Weights of a small transformer language model.
Size: 19 layers, MLP 1728 SwiGLU, 101M parameters.
Architecture: RMSNorm before each block, learned positions, no biases in attention or MLP, normalized queries and keys.
Training: a variant of Adam for these matrices, 683M tokens, 5214 steps.
MLP neurons of a small language model. Each row is named by its layer, matrix (down: output weights) and neuron, and shows model dimensions 80-271. Each number is 128 + 24 x the weight over its row's rms, rounded and kept within 0 to 255. Numbers have three digits each. A neuron's up and down rows have the sign that makes its largest values positive.
Before each neuron's rows, "fires before" lists the tokens most often just after its 100 highest values on Wikipedia text that the model never trained on. A number after a token or word is its count.

fires before: "0" 67, "5" 8, "1" 8, "2" 4
L16.down336:129138135132156121144103141124134115152103109166148138136113159146142129155116096126133132117125089123146121146130150145116094119148117141142142108101175104150100129091122177130126120163067120106149097129153121178122137094123166119133108144078135135124108111152157094129179106141137096145045122129123180161106146095141121086160084170139086132142125124099118138096115109112121141074103146111149158097154112130125139136146143127122147129135097146157118147115140093129166112117123147125125133142130175109161162084142125126149117094141126153124167155150118126149107131139094147121

fires before: "," 26, "." 21, " and" 5, "'" 5
L16.down704:121119101143125127125119113106125100132142132156137129149087101141152142175118138128145120095159114180139135122113076087108137081124098161116107114123090142137127126179170117140188081113159137107119130112128144075171140129141111173140134120193135133160135134082139084062142106088166132147173144121170113152144131132115150157126165084132175174158128151131054088101112141117098139087145147109158115087116133105101138117143124126133132145146122142107138116144123132121083107156117122126125181171129081133138133158094153132084135173160133153129105163133138122102113127113123115155

fires before: "." 46, "-" 8, "0" 7
L16.down379:144087117075095178113136116104109145124134125135161090161091106092165134138146173091129106131125159109128157142137130050115146101125100121152154143054097121139149123154146143110160114112132141125094131127139209122149096107143125120112137132125117104145156151136077097146135102074133165121139129150086132105136107121149126084119163111075124115119132097146128093134119099112165145124090123071134135161107118101124121133098145123121126095153130141135115097130068127115112157117123148113102119095169145162145127163129124153101113125137165139130116175101107077142116135147087132113

fires before: " |" 30, "0" 14, "–" 10, "2" 5, " the" 4, "1" 4
L11.down754:097116144127136127114129177095111144135098158129097082126094142097076112135100169084160102154157089121123105172160147095121140114163143089107135135143142100140148134126166138135139185141133137154165122147092111137130169164122127066147123102096113111111125103139109123144106135142094110122094110124079189129104143139142160176156137100123116150079156142101189145143121120152113117167123138116116146107119123138141135115113116154167119099118111102184169100128139129137113127154100131137150116118143161133167110178104155102163143126138097147152086133068132129130113137122139120150

fires before: " " 44, " |" 25, " and" 5, "\n" 4
L16.down1419:125131156101175115122099169136092126178136117107122139116104152125133102147116117130140146174089162107125165121111131105123136128138121162133139151102122150119136124147139103117135177163110105107086118122138115153146132140109125132167074123115102115148113109114130119152107109127148129111094125120145170159135140114115081150103114050116130142095141145105156130144120122121124103165172143191187203154145159170123105163139130138132127147139120106151144107140141123118121132170127116107119137141138088125137127124130148143106109146169115106164098131106165143133128123140122116123

fires before: "0" 21, "2" 15, "1" 14, "3" 10, "5" 9
L11.down1725:165118125073157132131135080119174145112118110137112094155089184093089109131160141137140135153115137131148139161144127154120132081105118141135102122122119109061122117182124134108158150092145156127127103073122125121119126144125122101149133126106131178127151097087173165100145147118156099133105086143174117149125092113096154152164126124141130131129123130103117123182108121120110133135125121049130126092086120110140159123094103151075123120129128143110147090120134179141108116100143149167121140119134129159110089154115158184141128115140103146134108103122153117132132179108151109121

fires before: "\n" 31, " He" 26, " In" 13, " His" 5
L7.down1663:103149142116114127131131160078162106154134105134135150107125166119162157136137135145158176149125154130137131072130144141105154094155182101166133111151133123105149097118159096113197133122136113097146124118069130166098162065108134126144139106109110093157121150137095149171110146135167112115102133119127114104124107113113133162123109138199130096134136146156123125124138110107179152133153138159139121113146164154163135141124158081138119084104112073145116146138118100149101130127133135120110137142154134120154075106109108127109118153110150109128110117156123161128138149100133117108

fires before: "0" 48, "1" 8, "7" 8, "," 6, "6" 5
L16.down1453:107111142151160161174123102117108141132136123166107115146131154150134146121129130138117079107140150152133119116126104116169121123098113140108157123124131144128152109120126150158120129109151147130152123125088119168163162165166104129127110140136210122118176135124078113097135132170116114106091108103144143086088134123115133126129142141124173138105140114160127151095101162128115137154137189135113094156151143114154146133176134157113108145129098181131130119171106134140136148140150152121112100113144118141115137147089128122130171125127133126129128128134163132114093104122133140096

fires before: "\n" 28, " |" 18, ":" 17, "3" 5, "." 4
L7.down4:137133139111098114136111131142110145134114153138153136156126112124105112148127087151094120135123130137109115152093135115149128133092149170110142095126157064115146111099155128151134123182134147101100108108110154133113122119156129106148154112104158104114121172098147125084138091144133123118203095139123147134119064122128173142127155089115136100138083129131126132154115122091147161143126113116125155096100086156123183142101129145170089127148139114100104125080147143098116155138089123137144142113115112127123136091094125130111159194128094135105121116201135130121142106111146101105

fires before: "|" 28, "2" 13, "5" 12, "0" 11, "3" 8, "4" 7
L11.down1611:152137157131164135139155146166096150169155076130137111128117107124169101144120117139134127109130138122112137149118108143200102150096168153117120131088108129106105124137166126113130117152100121079155105114100125108162080087172123114100099135171158190141123109091096099115136142162122130137107145110146170147170150161159134087087116116084162147138131167131136154064129109165135124138118133145135135127144133111082139171123113106152074139156139111098114130119111125141106104143094086126120128165117146109123130125118136101159132108127127129144115123152133117129115096160129099131

fires before: "\n" 100
L11.down861:148139152103124084142121170123111123144129149128153133147128168135144192152171146118159146165125131121178129121116115081107112106149120126105142132145164106085110108115127108149151080082116098114181140122130116144141124127103187144132126091113134129123121148112160116140095124134111134109124138130186180136133133129164096136145106184151148147147163186135125124140104146159164145135129130174170117124169141176111110090131097174144130160155109141132115099150124123105175111160117116097130138164132096117112107137126078122124101116124180111156082097148115151118147134132142117127

fires before: "." 20, "," 17, " and" 9, " in" 8, "\n" 7
L11.down1713:113156094107129135155115131154123146109142172124159119175145151098171145180147111137124115124143166121097120146114142101108152146161110148130140146147109133111118137160103154142161156145123157096125103155139094138146108174131134155109104166143113120144123127122114125081124107118172128127102104128142115090106118101103138129145169094110109116125139096128148121097140115112140113130141172110110159109115181133097147164145119105086092106105140101141103128098107166135151173087147139142118119169126140147156090136074141139118143150146131116112115121115153125130157122121144113159

fires before: " |" 76, "." 11, ".:" 5
L16.down1523:137091113130099064106089111130129131105121133115141124163111132122126173116120105115091149115174166139128132151134133131125143124136122125146130136177145077141202104097082130151152100124123133114131146115147156124110131184132093091140117148091169141105132146129125118076132166133119122120131107140155154087123144114155089113119170168120125139143080137145141149118112127145160160112153112156141124111133112139135172110115147115121133126148123153169158138096116124089126128084131134120090151148155185175144149108122121134177114140119101088127160125134114126143137112177109123159

fires before: "2" 51, "1" 14, "0" 9, "s" 6
L16.down632:114121115130140152156103143141111143155114134134108092118145134103152124094139083101127114106153095111146105107159124108099134160168069161125096139099126173068145153103145196148104126116114137131126119111114104155152133140143161116078130132140194152103122100094137149095158157101129112122153131101131134114124118106136091130145111139121134110121119146153128169170097135145137118171144121104124113114089180113095131132123090109129130112159133154113155123169116174151133167121139119116136087147123129167154108148142145182102107093145087116182152096129128152093121122157123072147

fires before: "1" 18, "2" 17, "0" 15, "3" 8, "5" 7, "6" 7
L16.down819:164148119117123132143103150184109124108132107149132118137162087143076080121083097129154111138111105155151132116126141107104124133089139117113100144130129110121129140157127119093126112140131139122087116154099157099124126154137101134103098118131150151142086133146138150183124131112145112143121166125146124156098123127152165107124133085115112093114183098069137159143088131120085126099131127120131120112147112132114110177173144144165126158158132136103144174140112124107143138182184134089121116096150129146112180163145110099110142132094096182115110108112121130133082141146117113135

fires before: "0" 28, "9" 15, "8" 8, "1" 6, "," 5
L11.down484:111115131115132114137100123110170136136119123179108126105117119142130126111159137131138154120120131120111171142089148129090100127120145146143116171121143123144136124095120141118098159170164130109115120121163099138112155123147154135162132106085155076085123143105156091097123120174107124120127142106154146128139143130144104137159086100194136121138135150118105125110140080105125116155145158126103123124133077156140117129086137111080140119158167140101086109127100105121115164128099169087139145185168151140146169121170170165124152136132147136145122117133128148118138125174144097094

fires before: "0" 16, "2" 15, "4" 14, "1" 13, "6" 12, "5" 11
L16.down1149:130145162087162128125138104115135131137166125162080152145108128147141134120152129123133121093122122149121153097140142087178144122084170127109157108137142112166134141165150123134187137172151139185109081104129095123145151114129132137146135130086120155108131107093158086137056136084176149106129123112135142144148110154073132167128124100111129146147115104154063108161115116169137094133087134076131109121124116164102115130102158096131099118140118075121159151129131099126130142177156132151133096094115128100104126137090161153096144131115112150089100134110181106078106132176123135087

fires before: "9" 18, "8" 11, "7" 9, "6" 8, "4" 5, "1" 5
L16.down1002:132111097082125136127150132128115127135144123131113128127101116143151120136115139145116124137132156153145126093124105106110098142148104171124127160158128137183129124144138070118115144113158149139115139114128158127147128142129157099111094159186147103120116112114132152052127146133117133110090118157094076123163155146147147118121157120148167166144075159126118141122141172123155150115128154083121163133129069141136121126158153132091149163155107168156099136181140111122146173124101118132123149120095158104125151123100125136147109109135123094137069124137153161119111154136148129118

fires before: "1" 21, "7" 12, "9" 10, "6" 9, "4" 8, "2" 5
L11.down110:134081145122175155148115099132163189148095121130147118146171130118157138132113066141119138138130151128110148160148126163104144139102141127152107121122145104131101131104090134184130142117136081126137088122138116121157167114151164090125129144111175101104143117108137145113132154134133125138066106113137140129139135132157153122165155128139127101120131112102146161109081123104127087122115090078113152097143091076139138087095113142060160105135139151093120140171135087134122121134096135170132138158101134163143094146098133086126110114113128149136106068122205079123090115104108095155

fires before: "1" 36, "2" 28, "4" 9, "3" 7, "8" 6, "6" 4
L16.down1524:140149123131122140115141101107139144099137114133095104113110155148109116092111101085128085152089137133065122153119108092147107104101105112113105088118118121126095117125090112091138106118113104130121106123115131116176113147162096083122117118131147151102137120108146115161127129135131112133128124088110139171128149178134123118110127150103092122115144136133155127157121100150136112155113130133105129155095109130106141125118134125104140139096088151135094157187114097108098126127173104112090125102088179153169116112118134126128131165187124120165129129143121160110084108135098132098

fires before: "," 25, " as" 17, "-" 8
L7.down1:115146128088116114154145152162151162136143131128122135145131140147122146125127164109156143140118151145090127113126141099118160103115112121136155117111093150121123112125171124122141082156129136145110134134132102128190087084108149133103119130135151122116141158147128088154137112133159166155149149164096131127125135117146168143142150131125124142148076127120117100159151107149132117125078132105097152098145103149168180094132101128084133138136116139110145085183129132151185176109132106146155196133140143143116100116127172147085131098159127109135154125138103093103127101124110133054

fires before: " of" 59, " to" 16, "-" 4
L16.down687:129143117147103130116124145123140134106142163132190129172102066107123149133132161100138165103128134138106163143146145102147115103182114108143127154118148107099157145135128181099135152120111085120143131107166145163120142143122134131107106153173126113111160123133102078080163126114142111053140093142094103176159120153132168120115106162154098160143127111133152127118099124111153116126118132087190140125128151155160133127112170128100117144121100157122100147115095133093126123124139179114130152167143135146130117179139154140149130139161170111139132148112118165117167164147121162135

fires before: "\n" 30, " The" 12, " In" 5, ":" 4
L7.down682:150104136155163104140087137072145101106165125123118149164132152134148125141202140106123171142107115139128125146092123127094120104147114103101110143127096142115124066115181118146213081133154139122133143077108164071146122140121118116122099108103157127093131161129132086105166152108115115107089118101136097053111083140124134148109147088120149093119126148119110159149174137115130135115111148115100122107131148209101159127132163123181121124124132151168123089153107125126150139131073120081132144163130117131153086123068114122123132146120114102118140149113154127091133161102149151159

fires before: " |" 84, "\n" 4
L11.down1050:134123101106161165139102129099122148131117109139121137153129177130150157106152138134125130141140125128114133137151148145126162111109163110094127147142155112125135118138138137103089117164136134081101155124113095146137102131105162142121116135095156155115158111122144124121181139133125117101098096118143145117109143167139132116135140150111114163121115124190153158099121160118122113104138113144119142105148137129119120076129144145119102118139097145103109138129076101084173144166136115142120153147143122157063123106128045108124121119099088137138105140109108185130091144136142100124

fires before: "0" 33, "5" 10, "1" 9, "2" 9, "4" 8
L16.down95:136123147136130097077131142129116133168142101111099087115106113130125103136098096154148103111128131092127112118181107101154102125127136054121123101119144074086117168147180132108166099171109154183123144184092132092183147157158156107111138117106137204174111146124120142124101083166148084088143136103135149092108168124126154159081069097146086139098124142122088114114099145126109100157125144114108099137119097120097097131106163127127151092100137124109143099157085112128147140158144085164109125150123111130131136153128138103109141128127139143129098119144119117135073076116148083087

fires before: "," 26, "\n" 20, "." 13, " and" 9, " |" 4
L11.down729:107145054098099162148130102117140150073132153126132141120119113105112143154128170178062104151152140116125115126113117127122114091128123146128172158131063094126145138142124155095160153133117124133151118111115109122147143124126116126100134152144161121148132123145138154127130127154166087103107135127130121116140143126130170126112156134097142176157129112160131081097134151116182123126158107139147114145120159180135179132152119164119134102142141128157116132119129131175157175141157135144084141172117105135119127136134173130138087162135169131129120159161121146116099124140102146171

fires before: "." 38, "," 17, " and" 7, " to" 6
L16.down232:139169109080163103117110121094137133093111154152182114130117115128138134158135133137119111111146118078099143165103120112083144118173118161123122145134103133128144102156112172092171086138137157095158119131191120131106102124136129130125154143114150083154151122073108156123159136083172106109111140140155134106155110140127100172162130113124117137148098110132121103088151120152167154121135154090125108104105132086083120139134132151096141138174155151143152103105121077112136090095162160139149126136100153169183129142123129111097132129114117157144123133116118139149129139155091153133

fires before: " " 39, "0" 11, "\n" 7, "6" 6, "3" 6
L11.down972:117071152110104144138133133097135149161123120156124095128134119126100169104136121071130149133164159118111111174116155150123162158110099084110121120164166084141146128140104139154124162121144114149119147088130143147134205128108107091116121135099164163111168140104157134117123132120125101129114103138136122152095112095123148099087150130195105021157107135133146121128119104134112160155145070107109122115121122120171139102111159139138146135100116197146131122111156144125118115122175144130167114142101124132128111124127158105129146141120151160120097095148147116114121150140137106125